config.toml
vocab_size = 32768
positions = "rope"
init_std_o = 0.00729
MLP neurons of a small language model. Each row is named by its layer, matrix (down: output weights) and neuron, and shows model dimensions 0-159. Each number is 128 + 24 x the weight over its row's rms, rounded and kept within 0 to 255. Numbers have three digits each. A neuron's up and down rows have the sign that makes its largest values positive.
A block is one neuron, or neurons of one layer that tend to fire together. After each block is what it responds to, as a language model described it from the Wikipedia text at the highest values.

L6.down0:182178109096153164111119127131103138172142108111152155110126098154169143130168133153126137145161116117130117160143122121116109110094143125124117124070101113116145110135121094141095122130140145128164160107133132094136135108153146128105121127103147111132130113171125178106121096123111092112156122125177121141132153140105102126150142131112095103127089122109121115137150137171102194098091103140114146108067139112145113186162128145104131148122155141117126098116094118161110111093197131
L6.down9:141158154132141112122111106124114149136115137134111136124088104119117096139132153150147124133128118148107146134097107159184146132118148159141140108097133091106083148137160105162144187138137172127111141135135089106165128154120122105132165155160129126112099100153104114122080107100074088133130144092190107162162114121158129137142122121157163133066108091108124094109152171134148118115112119126125163117124098158130101142100142148120104109076156113104156138091130121116085108090125143
L6.down52:136126108132099148136123160148139141127158144117138105118142141134113146118147103179161112127132128089110127108135146119129151150159158141126113120109125136113139100124147117131142202144114103127161133091088148103095108142121099137107111136145112173101142128099159147110123148104107110120171157141110134114077148133124084113135149127102120136098142184100169106167072168147147152143178160054146134103155153113135103080146140126121115103112103123131133114148165143143094179160152126
L6.down172:098146135157185123130140104122105106139176151104134144119147105121155122102096134134145114128098135115126133125141128142132132138095100130129104147171118117109134094140163148165165111126141101186139153098114141148170109121178162125109082123154142143140123156095087115139160128121108127146103147142106109113134162144145149148142146108111146133162127194122176141134087145112136110135135182159056107095135136130127120109123151166126117142151140083133095107134103142159113138060105108
L6.down220:142121143102154114122130082128168114169087112124142156125093106083119152101146109123164146126192134164145121132118100146165122118144134143129119120117135099116123159100156185141138152142121118123102117145152123140105107138074143082111104158058135154119113117131097129098171181132125109143123111118106116152153144135155122094132131161156085080137125094160094094124149157159129161098129096149158140128077124096111153162137133107141105122125096127111095126115101141126142107108145134
L6.down236:131133113140095153141133145164128090146109115156105059114103113124138120136123175145112085138167102108101125160128143090093165140087104101092121078119138077142116112133110128144117141102120114078133123164134120122127090133136117157076159127104144130129145117131116131093159082151127147113160089104107119142178147124142119121140143115152126115103145143124104145089135118138118122141070153138118131105115151138116117169130178147169107142155127131104134112091119181128153146118078164
L6.down302:134115153131148143065116120122114091132087117179105142167100089138135095102139134155131112153117129119116121143115147108136158139118152152110121129139113072095125166117178106105109141098157104126129112163106136128126138169107094103142102082132110104127188120094168182149160144159127152099134085126118127103148142094100076142141115110112109156135123158146115122137139153115113112097116097123151161114095135151090104159138134099129137161111127143115117134149122187092148168137122139
L6.down325:144156107119147127098061130121113134116101149096128136141137108071132084169136126193153177161095132115130093118135098125119125145128131120147114143107146151178088122125126126158154102111133144169124131167142094146107120147149149143104144161125151161134093115148114097066105135151110139169134170106166138133141115075122141129112131138136139118108183136111143133139107163164133150115134119145100167130127111126101128103091144122154128121128140092129108099151097066141147150164128126
Responds to: Hyphens in compounds. Hyphens, occasionally en dashes, joining two words into a compound modifier or name, as in horse-drawn, UK-based, grown-ups, Hewlett-Packard.

L14.down216:127152140155128140147133124087119107167153124134170131134128119144110076132149122120099120123139089126155123103130129077106158126118130143146131132150156117109152118136114138160151172136130096112133110114100173082127139149110122140177146132145133141172139174140123143123131118143147174140099121125218141164092116119119138131118100116182183178171152127142128135115133115136148119130169143090174123138162176126136076123157107175117127117101120131136122128143115125153164174128125114
Responds to: Compound-joining hyphens. Hyphens and en dashes that join two parts of a compound term, such as number-unit (40-mg, 10-year-old), Luxembourg-based, Russian-Uzbek, or ranges like 10–11.

L7.down28:110103133088139120133130099111137132116149120119192162121140125143102067118140170127118121147122150116126114060150123110134131119118132141124151121071125094144145113107104093119109148126145132128126105102165109132105121066096136096130116134129135083135125143114150141149157115166155112143166128128083120079151149110118122117116066118141111112097105201126108106139103130131111138134100103144136115110080132138102142104092136168121107149172091108143139080135143162117119124090135163
L7.down117:109182139116153113089099154124105116140129099146129141101118112121144126146154155158146133176145110153126146137117162111150136123137123188152174129117154125107132124079123111162130134100139137136095143190111103072146100132141077121152083124121167116177097158102136084129102162139086112155140138089146120115143133056132121113127106102161136102102142104124165155112140103139127094117106137087141110122069134129133113140136126127139106144124136087100135140102121122104123145160123127
L7.down120:133071111141128137110119119156122100148139147110178122118099099111123100088156106109165128158133119193210146149086122142123123149144173148112116093122127126132116148162119109155116165131144138114121069149146129106118112129089127133135089167144141103115119111102140142120145159102120105139106114122147115083096133121166114095164117113137126120138130141118114099139101180119144164170143123106097146123161138077149141123133138094139095131112085183114100140122157142123100122118115156
L7.down183:146145126153126112143083142085149127120126166118137135143140138143088108085149156156105154076115128114129084147073153142117113134151128131135099105153083083104110133110148112136107107112099155161129112153096127122131085138079074129091166156096146134127107075146116110123110132117145096140123142096115115084114132115122121123139088127137112158103112127120145113161136142153113122165081113185136138124136113105140117140139139158182145092120127177099112150147181141156121102140118143
L7.down228:133149113154085117144165135082128130127123147152189085141142108163140194170076135144142106094132178105120122103105099124129146132185097105116116093141150134134120123131120116146124124123144147126113112144096154114103101139149163132110122130136158144100130148129094112091122135093167098140093148083141126160145157149118128130141117133162133114103148143117136145129117085121125131071123139173106118102058143154132113088158135135110137127128145138158098139087094150121153098147140160
L7.down275:160112118118142169107119114099092118150089111110138148142099083117109125137132133116162105171110165116114115105139127135176127151107107144168157114102142096147090137092137108167143161107131108127153089110071156150122108136096100164089105128110155181135093110147152168125113141148116118148133152139147109152127114106146131129139079149140080135100176081108141160139098101112103069132087109122108112107147137141143155105168143134147124148136163146122118139112144136126106108155102107
L7.down308:145098110113130122117112134105127081124138132145121154131133118146099166119126117125140214153162157165132140115137141105150157167113130146132119111146123122110142116103135111155165096099108143128150122141122087155154120151131142141153099081101149108131175130116165116119169148104148127148141112106124151133113105099106094123151093123156154123080139177085114100117156159116066161130152117096108124134129125162096131152133123191118152142162102163104158136165148145141153096123107166
L7.down416:131173132139126101138115160082132158112132135163127127130130110120131198099163097133085114111131133131125103108152159104129178150126144123183137168108129113107119141113108143150081154136147106141078132160129115100129086152101129123143143105191114123148143141134159107092106153140083138105145170133140124144154101141121175151140151098171119150100171127126159154140111117157134112133093131102074144093125142151113107066129122124107140101116135133128125135105137086129161122118158141
Responds to: Intra-word hyphens. Hyphens joining parts of compound names, terms and codes, as in E-ninnu, al-Sharqiya, C-O bonds and M-1 Global.

L7.down19:121153154140154108111099152106147094072110123128149148146129160088157153098116144102116112109149128140106150175132118083120122162094122107122147114128110127136125181131098167132090085155133129121161112136121139079136125113139155151105113150108144126132096131151119138093151072139142112107140103139133148132129130160091167129096100133130102120139163133134094140117129142123134130103153085213129150073093097158111109147126113107094145162126156104128124114144112122139126161095177096
L7.down59:138123139093180132105143128077110156136172131099118095127174150139108144120146106113125078089134164134113137114135127119142099104111115125118116099102135097115126151160123121114167135125094112117104131146115112101136147178179148138082113095141149165126127113163105089074087126165109140151125157143126129155118167135094111117123151093126155110181116104097125131151113088161158119111126151114166111135119163154161111189129098121134134161147130121128094116130090126093158128157121130
L7.down76:151138142112143096116095100075118131115126114119123138115098150136139149170145144119112137147158134113150107118135140086157104112124132145105143110104095149121177101086097145118087115144160140115156123151206176129124148168114133091147140156146086114112121140137107097134089164132131117147143109101150142135165162110067130160150128147162143135134136124159126102132121146115145161125173129177141091169152105165095138118126111106140127172153144129150164146128134164127130122136186131
L7.down132:160111128158152118155184166149160127115128117114152115107158182127124127189121105160108129124117159103132113094146099137129127148135154098119131109100148139117149099116087111097118067111137130164120102091119170103138118135147125146076122167098126117092122128112107162130127121156173152128154144128116154142136129125116148152093143119139134159136140144095085107150130087122095162161086155121105122073123153114143090071128152065109136139147117124141136100120107140102130153122120117
L7.down139:162158069116132144085108154148085117116130155110153150126134096093147140140128128121171110113094111128157108052166098105152148101126155167131121137110114135123109125146084129104142136131147179131115107139108129133143119150104121151124077157156125129140142121124143184152110156105143130132129132111159122145125172149148149157099146121148143147103135095128174127129129119150134113129192131129106131144154126105140124122121066145130106150151104109133077121154131128148145211134138100
L7.down304:125161143138139073140109120132123125115128105118118115121146133148125135146155134214132138145132161127134100151152110160110134146154120142145147132104092113111141078138114158128150133101137099124114151094076133105121154169095121123109101096119133131121151141141161074148138150088133147161151131076094116137136123121149112146111120153142118104146151131101113163140114118131118148155154113139132126114098098111150185169072124131141154162164112172074134159100141157156152063124131118
L7.down352:118102158122099149111112117101130091106127150152148169162106122123164125122143126135169119120135116161156114131146134114122119111031108113085153118137128144077117132137163114114101118114158131127142153127126122155115145115144157119120149116142143114126115100129102143164146130148120112140089080149142179139126115124142119073109133091112122133150048095135091110084111140132140132123100138165109137121111161112102100103141167171124138134153099084155107088129123128154119109163080130
L7.down411:104126115175140116086136134119136134186151101094072119117116184136145148148117102147120158141134125111106092109130145118180130089114159112165108130143110135115123099163130061119121108104121111117118137177109142093117176168136157126140161126104139147096091137163127105144105128155096154152102126123130157129121128130121169151149143095165155121165126105130187113138120148121121134147160141133145106137141162114141191144142102100123164101115145137128153085134129103165151142143132125
Responds to: Mid-name tokens. Tokens inside personal names just before the surname, chiefly the period after a middle initial (John F., George W.), plus surname fragments (McShea, DeLeon), often in tables.

L6.down53:147102126105131122138131156105101128121113134117087099108121131131091149138089121161133134149084144084096115072163151107144133129163141123178150103120142134116138140115126153118106177099126119137148118145144100137132129167142154082078138110158154146110158147126094131128139134141114128167140132149115149143114152127126148140127124127177122127155119158103181123168158078127103165127154134120118102138157136204154140108192076127131118140154122089150125087115119128123158131177155128
L6.down155:124062103141114086128094116147123123114132133124122144092133107123084154140116122114129125173171138153157147146077120098113101150143130136147118173180095114106140143080159168114154131160116096089113112128143110127134128111073134152161144159104142142149150154140175104133131115098105105169172095136106085156121140096149117134111117140120185129084125127104124142144133144126112118142133124110134112088157155162133142156134122134094165106111159135101114106120146127064114151125118129
L6.down202:119144107180133128156150179150126146113139087108128141165102091142167100119139097169107156145164128133172147144176112155122104105141119108153124115130166148090096178127105153108105139118123115116142156101141155117145164113120117122158128150152171163145121149105119156126133132106151070111134146147148167163140140124105100143124120133099168133101126130123139101125128093135075096100141153103093151138116102126125161142138161136121135174141075084133144119116180101157113134109110136
L6.down241:093106139082121149129133122138153117128136169141130119144169086125078122149110110119115161093127125128120106153088097162110112179187118097141111159136134130162104110086122178157134081119118133137132121122096143116124121065124142173130159106122144105125106138162147098129178144132157122107114118173141137145114126132159130128137144120127130127149178098146152144141149142131155096114135141149116137123105129196134139129102153126156119100082142196143162106110150103127162117124108159
L6.down323:074116105127122087134130149144139107129153123173148109135080153149081097086189108114103138129126161152154113173097139131122154110100125119148101124144117104143141128130118112076145107124128142162120113110132158165102136108158137165146081137137123144191089136132128100110097140155174114135111135125114110136122129083132095102178072147128151131121126131159114132117123131095162100141088103103142122107107138148131122126143138119145115127143154131061139150075156152156126101128134149
L6.down356:114138154162141117133102129100150103133109135107120120126122101150150139135102135116160071149103151133146142108155126113083167145132168156087113125126142116098117134143109091128165146120124137112149109156087148109110152192127151178150091141141093123149126158143137114133123103131154150109119164157133094136090155114162169118099159120090141125136144146115121195153095081109125145147141102133107118099143157151118130115113110139139139195138165096064116100140123123091130160135115108
L6.down437:079100090153111125064096135105138122076118106134117132128144141142118137091109110157088158160128110101142109160108130114088107120143175142132133161148131085143122132093160089134136157131084106134146140116091121130125144164075133172148132135118107158148138143064156136107132144081120137091119147135130114095147134090162114127189143132119143179133111106136145162160154120107109103138152088126135134137165127085138133124112133126168127131144180143110143148127131156141127114148135135
L6.down446:103133093126100106106117176101176118106150116143182121143095163130156120123112133138117173107171116104151097119112132139122107156131153154099143144133120170073151196090135101139128167086137154165092081121161116114141133134138128126127131136140110139150135185084132154115157078130134123133118137127121127131107126115132096149173131131158112101155180124142130150106122109153156144162162136113096160107090131101113137178137141139144135161127098126130152102137164096126110149146129129
Responds to: St. abbreviation period. Mainly the period after "St" in place and institution names (St. Albans, St. Cloud, St. Luke's); weaker on first pieces of multi-word names like New, Western, v.

L7.down32:090123075116105138092101132142122119105121180123163157127117117103123145151127137154119110106131131096150110106154144126137117119141140165137109099081158123097129091128112134122170169091147141131113141122131135132148139151121120085104126144109087123129147129138129122119154165136124102115102095094091125104159201144130153107143107106127175112167108108158158150182132080158167100130116144166121141127162154134108148119161145110118114109143137092162087107125151195135117090146134121
L7.down70:104140134160163101137120124134116105131156121135156065109163163147128120110156152120124140154114134129131151089133134198119135138183135145149086128138137093149120091123146101176123102130101160133118176178101103066129116141130114107101134132123129161094173160150105131185117117159109167125136114106089121131114149175138120123128130087158151129154160134105117089113128146138102100151105138172102117139151115140118131157127122096136094125150123165123135128108161144136104099112131160
L7.down88:132107122174168140095146109132087103138145141119161130144111144095165105123154112121139102111138146124120156122107139200191117132132119150141088103103139151146164143120108123092132093113131132169108129123077105134087114148124099106144115161145160113125142082125141099152117135144123131126137113084115153110132157130137103158138163128149120173138132135107130133113111120132160123079122074177107113129102168073163112119092152121132112100109171109135124173133090133079126113137122149
L7.down303:123126127125118131108103165126129132144127140126138136166105138109089208143081120137103130109088176114128116110092154138127151162139096144113105155142138086158084085123117084126132152082127143146142111093064122099144097154111074122115110156159142146091154092112143144130144123082147139100109157117142184124113130103136144135132142126157111128140144115147146139134067092120126117134092117102073156121122138110142126130153142135123142120121117129090091138142138089086135149108130112
L7.down329:105121104101087138130069117174098143131110130178129123086151116136114198133147121149123171125137130144114133152125087127107101136127145126163135133097125152127101161119135125132151142121144173102160133157174113145093120102141115132098143109132146085129133107129086079136154160123159126156141128068129113126127155133119150097129128138124166142142092153111134115152141155105136114112071131140091136156104091128103167180095174139102124133126159125086141116158128128147094092121137150
L7.down358:141174113146099134118149153140113099107126126121099106130108121120149096129141133154093122098115105120108164187146116121135149151094096112118132143132132119130137138170120146119163126133122133124149136125116151121075090127117124185181082093109111165208141142108131140109113115120139149156149149170133092094127169107115125148122143121125089120099112142158109124128150135105108087110073129096166146114120168103156112162104095146152131097170113115116137135086130123154159152095115098
L7.down365:103129102164150135091084114083144149144131120107107145114102112166120179135121125149096127133135096158147116095148154117103155144153139138169106118142150105137093069115120127122127203111128111099135103104117156094125138125102138100110138133108082146139140143142198140160148154147138122096131133106125121111140112125138114140106089138125149145184154116130138124182101132132162150101160125142082125111126151134160177065149117149137147096136105115141134088106148116110125135101116136
L7.down381:130151104135105124174129142111124083133114166121108135132102116134126096122102108151085165127173160120160135099145098146155106138118153140143124134142151090117105126118140114160151121154110160160120144158177119137074120118123090107121134117100168150122089152140083130083111124123106116144113156151182142069129101111188138124148138127092190143143136121152145127142171132166120108134137151111148110149163147071116177123103133136113171132138108120122118127147099138134098112145116100
Responds to: Role and title nouns. Nouns naming a person's job, title or relation, often right before or after a name, such as journalist, Director, Minister, chairman, son.

L6.down41:128149085154161098168089150115153140108109128147162124139123119116157116179096106153145114156146163119102137078152060169124142125142093124138149142142115080180145113108122071174119080140179144091117105133146117131136094137125122121146130104109140142087148108115114139117131145126142110126110124117124143159145137119135114104107084151084152138129140146131142122115111123144108113124156171108107142091153149115115117113123115149159122048150134165156124135121100128093123115109094114
L6.down54:141082137142118131117138119149121119126169116145130111110107144119108120121184143159092120128126149140150115123121109182118129124149082130087102090135075142128123139138156142137149096106130119103142159119120118120138128123146123142086131112085140137102147121140121122153178072090119121088164119102116098145126117144097131092112124110136136170109159121130092073100070112152119068128101076090120099124142148166156159147101145132107126087136174142110110118112153162093140108133144158
L6.down117:136136117092157109099098199133130147133158128144179153116130115116096161121149146148123153087122102147105122085130102165152097122111116169184090121109174138128098063162119124116193103124105139155158109118106108136093164130121149088139142146102136118171159143148145126128168142115127146135144127121133106077117138143122151162107128101164117130108091137143120098150133114161148123165118144145141135102129139127151155140126104148119074097143132161109095118153121149127126123137120096
L6.down123:104135109141162163141109129134122076119101115120176133102152120114171095131096132148095162146122136163127117079153109137143130129124116137086094108114146136119097115118086106076133103120132117170176097098146138076125131157136128122137160124123133132157134127105143107105119109145111147162113143144132146122145111088109140156184141147160118106116159160122130133103118123149114090083110174153067149142104133146116155116152120121164143054151097112165156118145114111097115129160126125
L6.down270:109143170117104146128128132133090144114162123143150096100101158111132131114124101147144086128133147150112132072129111078128132123112143163107137102170152152132142102149110141108173101096148124156116124112131104142140119165126134097113128157168078129130157121162126095130166120105191136090137121126119094105178157136112136142103168131092134115134148145090128166146094133072065135167124135118172134104130091115113123117118131099133103108167097113142124170134134127125167118108119092
L6.down382:146139109114104101155133122137140139130127148129101133091122108122078110155129168132119128115140140127160135151168127165119097149106133128135105105122109167117106153119105135091118118129084131115147126097120086095125104182118160167125107160127124127092160077129100102117114134129137132144134112087139144103130176114141159114097163139144110117118129124098093134127119163108069143122187101132147123117122100115131093090117138135154060164128161097200166103153128161126124148145092126
L6.down391:097129108114102160131132155085114148127138132122151175161133136127160163164185108108111100113159161091140144105155116154146152158148122124176156100121081096104144107134075145064137101125126089104103137099162135113133139160131143107163110121106129092106143131141162120131095069121126176129133116088135101133134126130085149137082126151141102122173144127122124130119114132114114090144090121102111117110130142139120140110179131117140107134131154122168090109144124110126152098133143083
L6.down428:162146098122099146075104173136108130124159125119167142142143098126143172157085147144163132118081115123142188122097121147103132111136146126155122107127139141137098110128101113141125154109122141101118127129092123116120120163150129117162124146137123138084171141147144150120158121086109126106135111099140126106146104150165140183135135115176127091150127119130143158131094099122115133110169154108047118107139136143114139088108151121130095051141123149138114135097160156126159108170128112
Responds to: Head noun after article. Singular head nouns right after "a", "an" or an adjective, usually followed by "of", as in member, man, number, medalist.

L6.down20:137149104080154130101119140095136116096111137089154113151149112140090125141092144134111153122139099089138154110135093090118156101170145156155140084126136150143177060155105103146124167130108137128134154161134149123136136143115147138087124096142112152125098098129155092130119128132136126160114127064119141133143163140133092130109104147134115122138150119158156113168121159148133089112145132119150125168094107108109160109110052126146135159151125098147143108112113164126093131148183132
L6.down69:112114133139129146136097078131111111144152134139150112118108137169143160143139102142126141164127116134158088150177194163124159130162142115114134150141127094129103090126112154123109135120094115178104112064148102148131143171101129123136097124117112125150150162149128115155111098094151163143131139143145130087081137113135123125136172117129111127152134201123091124083106120167119127101101139124099129138135108129147138156132060121109091146152086103168138126143117123133155156111096131
L6.down103:129153173084143116137166098121117131077120163119117109090135136117100166133168166129130136147156093161088111109130093187131118130142121143120116137137126076119148152115121139139098131149090143122104149111151145086119150131152141147122132105131155115108138130123109165089150111143107127107126144122118117124110100155135114100179110140114083159143141155132095133156147149174110122085121170169130083143146137101129116126121155080178145081103112112156117140150137117115143184106167151
L6.down128:141106158140106120143090165133117148108114119129125131115125122126140113133114172167122094139133158137114161066134138113133134136108129176116112107101090157113134070117147080121140139139147110143096120126132079170132146142130139146086121101095136104139113111108120117070125113117095113110150164146100114115172137126107099166141100108169126138127137134131150123171138138116126095142087101133110121103119162050133154178136118141135126072173090125069116102106145106117132126133127138
L6.down265:159149103136155143135123131098141116183118126143149132121165107150122097170103139182122123107107124099109119153113099161145130097121133136124121104123146132143138147142128123138084148104125116158100143112114104117126098118129126139108140192121104121136170079170120101152119127101157090140118129124129168158123115067115131120164127120110127167127120135092127095181116118103140073090112117148130135133146144138085179145142176127113144095166112135129122125150095137113098127196170090
L6.down403:115128143122140133149156127129137141158121161159136142137138151122070118102160105125109118105178133133085140121105108169143111178114106091122093133150118141095111135156113143109093083179107152119140086124178172121097135105139159164143104133128084080134129147084126171090101119121103106108103091128118140131120099142130126120112166141160124133161140138122108126136115089120125066101126141153131134104139156141107121184132169127097133125113156173165116111105137153164156123132137126
L6.down436:087066138182150113165150106126144109148150113179075091162141126114102136084137110133132145157123159098127142124120119155146158122122116144132131102131132120167159122090115104105139082152136143177140121156176099094092112167118070110115179131156112114117140123110116121173131131114137130123133127134142107138147106152120116118151117149102149126131106112117106159119110124167157146132141126176146146097188149137123137158147166182105132140124139141120114142140130096151122104083146117
L6.down440:147156087101112148096146141128160126115113137099179139128120117134115121147142145147130154072122129123146130144147062120124138149151113113157099099098102127126168124130132146097135143167124168128137181125123164145161107128146150152118125142112193144161158082131104149148128172068123143149106102124113144117148123138129150081139150139118114125141158103171098131120128166165107115097159111140174164153128155095130120180115103149121095138147113096140127114136105175127105153140129157
Responds to: Surnames after first names. Second word of a person's full name, usually the surname after a given name, in rosters, credits and sports text: Stephen King, Dave Duncan, Glen Robson.